config.toml
qk_norm = false
extras = ["capped logits"]
lr_mult_o = 1.21
MLP neurons of a small language model. Each row is named by its layer, matrix (gate and up: input weights; down: output weights) and neuron, and shows model dimensions 144-239. Each number is 128 + 32 x the weight over its row's rms, rounded and kept within 0 to 255. A neuron's up and down rows have the sign that makes its largest values positive.
After each neuron's rows is what it responds to, as a language model described it from the Wikipedia text at the highest values.

L3.gate222 [ 84 121 130 162 161  92 128 136 113 142 147 140 153 126 134 163 144 119 180 156 163 128 139 121 168 138  83 196 146 160 139  89 111  98  85 115 109 176 125 156 120 118 101 106 127 125 129 125  54 177  70  90 107 135 150 165  35  89 110 157 127 128 124 104  79 129 158 148 161 114 145 132  99  88 151 165 153 162 166  81 151 180 139 180 142 132 117 144  90  96  99 127 141  10 145  96]
L3.up222 [130 140 179  73 153 127  98  67 131 167 146 117 167 123 170 212 145 152 135  84 151  94 187 135 139 136  81 166 131 160  99  85  96  59 149 128 199 107 128 108 165 110 116 157  83 122 125 118 176 174 176 119 106 103 171 102 110 147 100 183 147 102 156 125 117 132 133  90 125 121 107 116 106 147 142 183 172 195 195 181 110 184 112 164 186 111 108 148 170 111 126 157 167 114 133  89]
L3.down222 [146 174 137 115  97  91 151 152 155  79 140 169 114  88 113  50 174  93  87 127 169 136 100 158 121  79 136 169 106 108 118 122 121 166 105  98  84 130 116 156 100 169 159 165 156 142 166 140 115 116 141 146 205  99 133 166 134 130 156 196 118 129 134 177 112 117 165 121 115 137  43  84 139 170 115  76 152  90  92 122 125  63 151 153  88 110 123 140 120 122 143 136 152 156 177 131]
Responds to: Word-final suffix pieces

L4.gate179 [148 129 172 146 157 119  89 170 110 111  98 172 182  53  97 122 128 140 170 122 124 126  59  70  86 201 151 140 193 160 119  70 108 125 157 161 126  88 149 126 138 161 155 106 103  81 161  49  92 157 187  84 117 148  78 138 155 141  61 143 124  94 106 141 108 148 116 178 148 141 117 178 126 113 158 139 136 179  72 143 136 108 143 118 121 150 145 119 150 102 123 140 124 120 108  82]
L4.up179 [115 118  81  64 143 122 179 145 105 115 113  90 148 139 127 141 164 147 153 124 183 122 161 158 109 114 153 134  84 139 134  82 144 139 123 154 103 119 167 134  97 133 163 114 150 154 172 178 218 138  58  93 154 124 115 162 180 146 170 123 131  93 167 182 144 133 162 111 189 120  83 109  99 138 109 115 116 126 138 137 115 128  85 149 138 145 122 118 116 120 131  67 169 151 133 175]
L4.down179 [172 170 171 201 156  84 125 117 140  79  77 148 120 132 109 107 103 106  42 127  74 149 106  90 103 163 121 104 120 144  76 137  92  91  85  52 147 150  91 119 169 133  94 131 135 108  96  62  74 165 202 137 100 170 146 120 104 136 109 137 120 178  90  95  73 162 118 127 117 124 140 117 147 153 185 149 114 153  90 126 154 117 109 131 138 129 107 134 104 148 124 208  72 136 121  96]
Responds to: Small numbers in dates and lists

L3.gate6 [152 105 159 170 103 145 148 120 182 160 168  97  87 168  79 140 112 167  86 112 152 138  84 125 103  77 133 127  91 145 100 137  46 121 127  97 125 192 100  99 170 110  94 176 130 166 125 111 126 170 163 148 152 103 140 182  95 139 157  93 191 107 161 154  88 127 118 130 148 178 133  65 147 143 130 150 192 106 177 122 112 130 109 185 172 147 117 171  79 137 182 223 107 141  80 144]
L3.up6 [ 78  97 125 128 165 106  95 104 113 108 165 135 114 126  68 191  76  97 163 148 173 116 121 117 101 137 124 116 134 191 160 127 187 135 172 145 137 140 140 125 135  71 147 136 114 149 144 132 137 133 103 128  87 185  93 208 178 128  95 125 125  60 188  95 102 144 151  84 149 104 182 180  53 115 107  97 133 188 119 147 155  90 110 140 147 116  89 146 138 130 114 146 138 127 130  82]
L3.down6 [127 143 131 167 168 111 150 147 128 182 108 135 125  88 148 143 151 176  82  96 104 101 153  79 166 137 131 155 151 141 120 110  79 104  87  80  87 140 143  98 151 136 119 136 183 143 107  73  72 112 161  93 145 150 160  99 142 137 112 118 142 130  97 175 149 121 184 204 143 151 118  78 152 122 157 154 128 121 139 116 140 174 162 149 123 172 122 152 114 158 129 200 140 152  77 113]
Responds to: Table cell separators

L2.gate193 [ 95  78 148 135 117  33  31 149  88 163  75  68 170 205  89 161 130 105 130 130 123 162  86 114 163 139 169 149 101 140  95 141 102 115 108 172 122 153  79  70  95 128 147 147 106  99 133 112 168 157 150 123 138 187 143 110  90 136 187 109 106  68 163 160 156 148 186 137 122 121 129 129 146  94 101  82 124 140 107 103  87 121 123 136 115 149 124 110  98  52 139  65 156 179 136 129]
L2.up193 [140  92 172 116 164 172  94 148 126 168 119  85 133 134 106 116 171 152 233 175 114 117 121 194 148  82 155 112 128 116 126 144 195 189 102 138 194 180  71 108 176 179 109 148 135  96 133  84 139  98 116 110 115  82 152 114 152 131 127 113  71 168 147 111  83  97 120 143 154 138 135 134 145 184 174 152 152 186 196 148 152 158  93 139 104  86 149 137 139 189  83 133 106 105  91 153]
L2.down193 [ 94 149  95 119 121  67 164 157 111 107 114 176 136 119 151 107  96  84  36  93 115 129 155  69  85 160  89 188 109 127 134  90  92  63 130 122  61 112 144 139 110  94 156  89 146 138 119 157 185 157 111 119 145 165 141 109 122 111 123 162 190  95  97 160 166 133 131 110 100  94 116 125 130  74 112 112  99  66  73  93  87 128  98 123 149 149 120 124 117 124 170 109 124 136 194 106]
Responds to: Word-ending suffix pieces

L4.gate155 [191 101  82 163 173 157 120 129 116 106 142  92 131 111 142 129 121  78 148 155 191 145 164 170 173  82 157  82 110 112 188 164 146 119 137 142 124 148 171 148  88 104 116 164 112 127 149 130  98 125 124 115 136 148 163 127 121 129  93 137  78 155 139 126 143 190 126 113 120 128 100 164 109 106 134 113 177  80  77 101 115 123 142 147 120  95 125  99  85 111 110 169 128 104 105 153]
L4.up155 [132 104 152 157 100 119  86 148 180 133 163  29 152 153 118 158 191 136 115 168 136 115 124 198 167 112 166 142 127  84 180 145 133 191  45 164 136 117 129 105 165 152 131 121 137 136 118 120 152 157  75 124 138 177 155 172 175 130 177 125 158 116 108 163 180 131 127 149 139  75 110 150 145 110 151 164 110 154 118 183 137  87 173 154 163 158 158 147 131  82 109  71  99 151 128 126]
L4.down155 [132 144 160  97 108 155 124 166 161 124 107 135  73 119  79 171 144 103 134 120 103 160 136 117  50  90 145 199 107  97 127  84 133  89 102  88 139 109 148 100 169  94 122 123 116 111 119  97 149 121  91 122 190 135  37  93 129 134 152  98 148 114 145  97 125 123 110 120 105 161 193 112 151 153 123  92 108 119 129  99  98 172  60 113  97 156 130 136 139 151 131  88 153 138 141 158]
Responds to: Dashes and word-start fragments

L2.gate182 [112 109  66 133 149 115  95 109 122 125 138  76 120 137  61  96 114 130 180 130  86 138 122 161 173 133 123  68  52 145 104 103 102 121 120 120 102 143 121 112 162  71 139 129 139 125  89 107 125 100 172 138 143 131 121 165  97 130 121  94  94 149 133 157 106 171 150 130 114 106 118 131 153 114 106 119 154 158 115 139 107 125 151 100 152 187  44 110  99 138 119  90 137 107  59 142]
L2.up182 [151 159 123  74  96  33 129 109 132  93 108 135 136  92  88  65  67 117 180 173 147 133  85 181 165  44  92 114 119 134 138 112 139 105  87 171  82 127 108 130 141 169 145  95 185 155 107 106 162  68 121 155 118 122 105 135 112  88  78 183 158 176 126 146 157  86 184  59 106 103 121 156 152 126 142 110 172 107 117  89 174  82 141 148 161  79 115 143  91 137 139  93 167 147 147  92]
L2.down182 [132 134 132 158 115 150 140 114  86 161 139 102 127 167 145 141 142 115  85  66  99 142 152  66  81 147 110 175 146 161 139 149 105 138 125 151 146 147 161 115 108  63 154 165  94 105 127 174 112 138  93  68 142 145 118 142 186 136 184 139 106  42 133 155  93 119  80 114 166 156 135  99 110 113 146 162  58 142 141 153 120 156  85 118 130  90 126 145 165 158 129 165 128 115 151 183]
Responds to: Year prefix tokens

L4.gate173 [138 153 118 120 103 155 126 107 143 107 150 111 116 128 173 104 146 172 175  63 113 137 174 167 120 147 153  85  71 203 134 128 121 121 173 133 194  87 108 156 142 110 146  91 190 127 137 108 114 118 115  97  94 120 133 134 131  95 137 173 126 118 139 135 154  99 136 215 164 105 112 119  97  88 172 148 127 161  92 115 167 133  99 186 123  89  98 189 125 127 167 109  84 103 146 170]
L4.up173 [ 93 130 156 130  98 178 112 128 145 117 105 144 127 162 139 142 124 155 129 105 124 123 131 127 124 106 127 166 179  75 174 150 108  54 159 137 131 104 148 145 182 179 159 154 158  75 146 152 181 101 153 108  99 179 139 131 143 132 111 127 129 126 114  91  89 130 153  98 147 197 107 156  84 159 141 123 177 139 123  92 129 183 122 147 142 118 198 178 187 116 185 127 137 148 129 108]
L4.down173 [114 150 123  72 185 153 143 169 165 129 176 122 107 136 116  81 170 125 195 155 146 134 119 113 136 107 123  53 115 188  98  93 189 152 129 102  69 178 146 128 129 101 136  88 150 131 168 123 123 181 135  93 126 102 135 137  74 110 135 188 106 130 173 111 140 114 162 177 193  86  72 127 164 119 137 100 129 162  58 129 109  79 127 144 110  86  79  82  94 137 130 121 124 118 126 116]
Responds to: Word-final plural suffixes

L2.gate108 [143 162 144 124 165 127 129 169  73 128 181 152 174 138 127 107  94 138 148 138 105 177 154 122 133 110  88 157 102 148  88 188 182  48 122 137 151 119  88 168 132 102 155 105 186 161  95  26 103 129 155 112 142 157 149  53 148 166 107  87  94  89 121 150 135 131 100 168  93 122 127 154 159 140 112 126 114  84  77 109 100 135 130  70  99 159 186 112  78 100 160  91  68 156  79 148]
L2.up108 [107 165 151 109 158 116 133 126 142  87 109 129 201 112 154 128 111  96 130 124 165 121 173 142 101  99 154 130  99 123  59 160 138 116  91  70 145 153 148 124 160 142  88 130 149 150 188  47 135 157  78 167 125 143 109 134  65 105 134 185 163 149 129 163 139 170 122 186 109 159 147 138 159  88 144 130 157 133  94 172 102  86 162 111  95 167 127 118 141 153 133  96 162 148 153 155]
L2.down108 [121  63 113 154  77 139 118 118 120 129 157  98 118 143 103 115 148 173 121 102 100 107  95 139 149 171 173 136 175 113 186 117  69 143 182 227 104  96 100 106 103 153 159 146 125 124 107 211 148 116 201 118 135 111 136 141 149 135 151 112  72 143 120  78 154 117 117  79 125 121 105 167 104 160 143 161  96 145 178 100 135 161 118 161 145  95 119 136 145 148  81 139 138  82 122 106]
Responds to: Word-completing suffix fragments

L4.gate45 [ 70 122 140 119 105 168 115 164 191 105 196 132 109 109 119 163 109 128 175 157 171  81 149  44 125 135 104 110  98 135 123 144 130 125  83 126 101 100 108 156 165 112 144 135 167 162 131 162 126 174 133 118 157 156 167 142 167 180 139  82 182 155 169 140 108 119 139 160  70 210 149 114 111  83 175 164 163  91 145  89 205  97 136 156 163 126 119 151 105 141 123 183 113 139 140 142]
L4.up45 [118 136 110 146 122 131 133 107 127 165 148  70  77 112  81 159 103 159 100 154 107 107 148 157  97  93 100 157  31 112 149 142 139 110 136  86  81 132 165 107  99 141 119 155  73 154 128 100 126 138 107 111 136 173  81 164 114 112 105 152 134 140  96 125 104 167 142 101  94 171 128 163 163 173 101 188  91  66 141 116 163 122 106 159 176 105 157 156 157 128  87 187 153 135 133 118]
L4.down45 [ 95 154 109 145 110 190 117 112 156 173 111 133 156  99 135 139  92 144  80 139 131  95 149 121 139 180 131 132 158 172 107 145 110 159 136  65 133 130 146 140 151 118 134 136 176 130 110 141 132 140 171 125 146 134 137  93 107 157 144  99 126 137  94 149 155 150 134 141 110 183  67  97 138  84 169 162 181  89 139 125 138 205 145 179 100 101 125  93 127 137 155 220  95 136 128 163]
Responds to: Table cell separators

L3.gate30 [212 129 105 122 147 147 158  70 142 172 181 163 110 112 129 143 172 143 140 172 143 149 136 182  78 124 137 152 126 148 184 110 165 154 159 148 181 173  89 113 161 135 142 118 121 115 151 146 104 136  95 125 174 102 124 120 123 128 112  93 118 104 172 183  92 114 120 125 132  93 127 131 119  98 171 116 138  92  96 118  98 179 139  88 126 156  69 155 136 165 100 198 108 100 104 199]
L3.up30 [156 139 158  99 107 149 160 170 132 152 111  96  88 102 116 159 142 132 185 182  71 107 127 128 128 128 137 137 131 171 129 163 116 106 101 165 101 159 137 177 143  92 100 134 189  97  83 169 116  86 110 182 118 183 180 211 138 144 107 156 127 113 119 117  91 161  81  99 149 150  62  71 141 122 102 162  64 117 195 110 206 107 101 132 124 145 198 115 135 133  57 126 124 129 155  84]
L3.down30 [194 105 155 166 113 139 144  64 136 186 165 126  59 186 139  78 212 135 137  89 131 125 139 190 125 115 157 146  91 143 134 114 155 144 163  82 143  97 115 106 153 152 106 158 132 145 144 140 139 153 136  95 171 103 113  81 147 149  64 154 113 143 117 134 115 161 174 166  93  99  75 110 110 139 116  51 205 159 142 154 138 177 151 149 143 150 189  92 148 149 149 167 104 119 111 162]
Responds to: Year final digit

L2.gate42 [166  98 152 113 147 141 138 141 127 119 126  67  70 156 105 143  66 106 157 141 112 116 138 114 153 189  91 148 151  95 140 134 104 108 198 155 175 165 136 173 163  68  91 131 124  86 150 124 177 101 125 122 177 197 134 135 114 149 129 142 124 154  82 192 182  82  96  70 179 138 140 114 107  70 128 171  93 180 132 112 128 146 135 134 116  99 123 184 136 106 137 132 104 130 153 168]
L2.up42 [164 129 141  79  87 190 131 122 141 128 185 119 166 104 167 131 113 121 122 165 132  81 134 103 112 157 104 180 198 146 116  53 136  96 168 111 187 121 126 130 127  92  99 136 179 151 130  83 134 185  96 162 189 188 154 205  71 144 156 141 118 164 116 161 135 107  97 141 190 186 165  72 108 166 142 145 153 110  92 118 135 132  99 134 114 127 212 212  42 119 124 151  93  88 210 161]
L2.down42 [ 98 149 146 131 154 111 114 180 126 131 118 152 127 132  94 120 172  88 142 116 150 121 166 159 143  75 178 103 104 179  81 113 145 187 108 105 107 104 130  81  96 202 109 121 104 150  96 141 118 129 133  76  72  40  69  76 185 135 128 124 132 104 149  74 116 153 151 165  53 130 106 165 171 153 160 116 137  73 119 131  97 164 129 156 111  86 111  53 129 162 161 119 156 159  30  91]
Responds to: Final year digits

L3.gate61 [154 127 102 106 124  94 148  46  77  93 195 135 134 136 171 100  98 137  71 174 164  75 179 133 114 155 172 149 116 142 134 104 105 145 157 170 121 122 154 107 106  95 152  69 129 100 182 133 115 104  55 144 100 160 108 191  83 138 110 120 133 175 105 188 132 154 151 122 142 110 124  87 115 189 203 148 148 182 118 128 145 122 157 122 131 185 196 155  98 102 120 108  89 165 134 137]
L3.up61 [ 83 134 104 163  55 124 150 192  99 112 139 168 125 159 129 123 163 132 160 119 157 139 119 159 144 136 117 156 159 143  89 113 166 177 119 157 147 129  98 180  63 151 100 126 106 137 135 201 107  87 160 110 132 137 118 115 151 117 158  82 114  96 182 148 150 148 113  89 145  93 158 183  96 111 126  67 199 185  69 102 115 138  81  88 134  79  94 195  89  98 131 176 110 174 117 136]
L3.down61 [153 101 169  96 153 185 133  91 121  80 124 129 114 110  97 103 115 141 113 141 145  77 134 104 117 192 125 168 130 127 113 113  79  86 124  73 138 108 178 136 163 127 146  79 106 114 141  99  94 177 123  92 108 115 139 167  83 194 128 120 149 171 137 114  99 169 119 160  85 136 119 123 163 109 182 187 120 136 106  95 148 134 144 190 103 139 167  75  93 135  69  84 129 110 100 132]
Responds to: Compass words and list breaks

L4.gate55 [161 165 122 111  97 111 123 142 162 119 113 149 139 138 117 123 152 113 151  93 144 169 173 130 169 105  88 108 128 123 111  66 124 158 188 134 121 108 102 191  88 112  86 177  47  89 116 138 118 181 165 125 123 114  85  71 101 114  81 116  84 121 114 140 179  72 110 181 121 149 140 154 150 130 122 101 114 180 162 144 110 142  60  90 102 210 123 196 121 112 102 184 110 115 140 165]
L4.up55 [134 184 111 173  71  60 168 191 151  97 106 112 157 177 145 153  87 182 139 107 154 162 154 131 128 128 134  44  87  70  90  79 135 125 207 136 109 129  94 130 149 110 186 123  76  99 114 175 116 154 141 132 161 105 126 132 100 169  71 154  93 109 135 114  93  99 118 165 113 157 137 193  88  96 156  66 116 175 146 169 121 122 121  62 125 161 128 125 101 181 146 146  92 129 113 167]
L4.down55 [ 96 145 130 121 147 199 111  92 113  89 161  83 113  82 155 149 116 145  92 146 106 123 113 141  83 126 115 177 131 138 134 139 131  84 124 150 147 145 127  66 169 149 139 133 156 130 113 154 127  93  87 112 147 111 206 144 181 148 138 136 120 143 169 136 148 154  90  59  75 141 111 187 126 164 129 162 148 128 158 126 117  73 185 169 108  67 164 115 121  88 153  84 141 117 118  88]
Responds to: Year prefix tokens

L3.gate213 [136 135 135 129 119 114 146 163 100  94 165 106 132  99  97 154 157 141 134 126 147 133 149 139 108  67  73 104  63 158 117 110 130 145 107 143 134 177  73 139 169 129 169  63 168  76 132 109 101 184 150  62  95 118 141 134 139 123 140 170  82  63 155 101 136 126 114 196 126 172  63 122  62 105 117  81 131 136 166 146 113 117 122 106  51 123 130 138 128 132 184 128  97 146 151 145]
L3.up213 [143 117  88 147 114 133 135 131 119  99 129 154 183 114  87 186  88 155 146 159 219 154 125 118 108 181 113 154 113 106 134 117 163 108  65 116 117  72  83 155 119 176  66 155  92 102 160 125 122 171 169 100  95  93 155 145 164 162 114  92 128 125 147 102 144  96 164 117 139 117  76 202 119 159 126 154  90 107 181 125 210 104 128 159 118 114 134 148  85 187 176  61 107 144  79 141]
L3.down213 [100 135 194  97 138 116 110 118 121 154 138 105 130  88 124  96 171  86  73 119  49 115 112  81 126 103 163 109 119 135 142 176  88 105 144 147 163 167 179 121  60 109 166 129  93 139  93 177 151  39  82 151 166 157 106 111  87 139 124 133  91 117 104 122 105 183 140  95 110 135 115 106 154  58 117  93 174 153  95 144  79 150 198  91 175 139 115 100 201  78 110 160 139 144 113  82]
Responds to: Month names in dates

L4.gate19 [180 162 135 113  89 160 164 147 140 116 163 142 164 123 169 161 147 154 113 121 129 163 148 159 117 163 141  84  79  75 137 165 181 119 116 117 159 144 153  92 191 142 100 107 103  99  62  92 135 156 133 143 153 119 133 147 104  96 156 168 109 136 100  92 125 167  49 111 105 138 112 106  78  62 110 165 113 121 114 144  91 133 178 138 115  97 164 104 102  87 144 108  84 188 107 149]
L4.up19 [141 116 137 164 161 154 177 154 124 128  82 131  98 108 156 112 122 108 115 134 130 100  94 108 122 162 182  97  79 204 101  90  94 108 131  91 172 163  96 209 150 155  73  91 127 169 119 113 144 157 179 108 145 155 145 161 134 113 162  95  84 107  83 116  73  88  54 159 141 114 145 155  74 139 103 148  82 133 147 110 164 178 104 105 135 132 131 112 106 117 137 150  96 128 151 117]
L4.down19 [107 161  95 120 115  63 103 117 100 121 125 149 128 131 129  79 160 158 129 145 108 131 107 125 113  80 119 131  87 156 175 151  98 203 182 189 118 132 142 103  59  81 213 118 129 124 154 148 183  98  94  79 158  88 111 114  80 132 106 144 119 113 161 169 111 114 152 106 115 168 103 109 104 150 165 149 156 160 115 121 147 122 143 125 173 178 128  98 144 154 132 120 132 152 148 169]
Responds to: Month names in dates

L2.gate146 [132 108  73 116 140 148  70 116 153 123 108 100  96 165 145 160 136  70 167 109 133 119 106 117 141 141 128 140 165 116 102 169 150  99 122 129 122 133 113  95 174  99 135  81  97 186 136 113 142 154 140 152 133 128 154 179  92  91 198 138 176  93  62 160 142 105 117 154 110 172  99 154 147 135 125 120 141 139 107 108 146  99 117 128 176 111 143  93  99 101 125 121 153 145 127 152]
L2.up146 [173 163 149 141 112 130 107 160 114 158 173 128 168  84  85  55 140 192 110 126  59 129  82 158 163 150 165 125 214 117  99 117 172 128 100 227 143 124 101 134 125 118 112 122  76 149 155 106 161 108 111 124 185 119  94 120 135  84 139 118 151  71 145 162 117 137 143  57  88  92 143 126 124 166 140 114 101  86 162 143 172 120 108  67 110 144 141 106 112 132 130 112  45 140  77 123]
L2.down146 [ 74 122 119 127 135 124 139 108 126 118  95 132  92 162 145 180 125  85 125 107 188 121 199 104  73 113  77 118  29 129 159  81 115 126 159  36 133 128 158 135 136 120 110 170 167 128 125 134  95 148 170 137  79 136 120  84 144 157  86 129 107 181 116 100 127 124  67 211 169 113 156 125 134  84  94 130 147 157  71 118  40 160 173 166 173 124 139 149 144 113 115 143 197 123 168 119]
Responds to: Table cell separators

L3.gate208 [179 109 159 119 138 127  82 116 109 151 166 146 133 119  81  59 115 169 115  88 125  93 116 123 117 135 152 108 164 158  60 127 158 125 128  80 195 183 107 193  85 125 134 112 108 134 110 170  81 198 190 159 108 134 129 116  93  77  98  94 129 145 155  93 102  96 143  89  66 142 130 118 128 139 119 147 123  95 102 134 157  94 167  76 170 115 129 155 107  62  51 201  97 126 113  90]
L3.up208 [175 100 118  88 178 152 124 118 145 154  95  77 113 142 179 190 157  90 117 140 120 100 102 153 143 107 194  89 119 141 111 146  87 121 122 125 176 120 140 162  87 163 102  72 118 135 170 149 134 120 146 166 128  65 114 162 109 129  88 136 145 129  67 156 105 108  94 156 119 144  93 115 116 113 117 111 121  95 116 143  73 144 140 167 158 114 173 188  85 108 155 139 141 112  71 139]
L3.down208 [ 90 102  70 131 151  68  92 112 125  95 129 110 126 157 154 136 138 119 228 141 169 181  83 123 169 142 121 166 157 125 168  97 160 165 157 176 120 128 174 137 122 112 160 165 103 113 148  89 131 179 123 125 158 135 127 179 140 111  98 170 117 145 123 139 143 110 158 148 169 107  97 149 112 128  94 134  76 163 133 100  79 130  92  87 121 162 180 161 126 161 138 132 161 135 116 124]
Responds to: Range dash separators

L2.gate180 [164 162 120 149 143 101 122 149 154 136 106 173  58 135 114  83  50 117 132 104 137 138 140 101 149 202  67 111 100 176  90 130 136 129 151 139 147 123 100  56 168 168  92  79 135 157 107 119 138 121 116 115 124  61  90 147 126 148 106 170 171 158 135  77 124 103 151 166 145 198  77 130 153  98 116  59 128 164 127 174 130  97 128  45 110  98  98 102 144 122 157 128 163 116 160 103]
L2.up180 [168 138 121 126 124  89 126 130 135 174 148  86  72 146 120  88  77  78 144 150 145 138 168  69 162 175 115 120 114 114 165 146 102 110  78 127 155 129 127  54 167  93 150 119 157  89 136 107 111 110 132 162  89 116 102  84 130 121 157 192 128 101 155 116  56 107  79 127 129 155  99 113  84 140 182 123 132 141 132 164 181 134 141  90 106 119 159 125 124 141 130 141 128 138 147  97]
L2.down180 [117  95 118  99 138 120 158 128 125  88 152 115 174 128  99 154 170 158 112 144 114 131 105 185 124  37 167 132 135 102 158 106 123 154 123 140  82  53 171 211  77 131  89 131 134 123 101 101 131 163 125 119 142 156 156 146 147 116 138  59  99 119 123 204 185 157 172 125  93  79 179 129 167 127 123 128 106 102 137 109 102 124 132 189 156 197 156 111  98 140  95 133  94 135 116 159]
Responds to: En dash in ranges

L3.gate39 [165 164 108 141 144 169  97 115 131 137 134 111 129  92 116 131 154 129 120 200 110 138 179 141 116 146 133 209  81 167 180 139 131 155 124 142 120 192  98  99 127  93 111 106  94 136 106  97 196 137 199 113 135 103 103 198 155 140  97  58 143  67 112 141 166 140  81 145 127  72 123 163 121 161 134 136 148 125 129 167 160 103 125 155 110 159 159 152 148 121 113 104 143 166 112 150]
L3.up39 [123 140 131 185 150  92 158 162 163 150 109 117 120 153 108 132  94 164 109 142 120 117 168 140  78  71  48  93 123 112 159 145 113 137 173 149 121 138 167 150 142 162 108 150 158 131  91 124 130 134 101 142 110 102 143  79 104 160 193 163  60 151 130 176 110  86 117  71 138 147  95  84 103  94 117 105 118 125 134 130 105 159 126  73 129 119 122 134  96 161 110 103 145  83 164 173]
L3.down39 [146 154 113  67 165 168 121 100 109  54 153 120  94 110 154 156 171 125 132 140 119 146 115 146 126 123 176 180 126 191 138  98 161 129  88 109 167 155  65 132 132  99 129 109 103 120  51 113 177 145 132 115 123 122 139 182 131 113 117  90 121  87 123  86 127 113 106 166 121 110 121 152  78 140 118 138 156 132 111 135 160 154 129 156 122 151 146 141 182  84 100 107 163 124 174 131]
Responds to: Year first three digits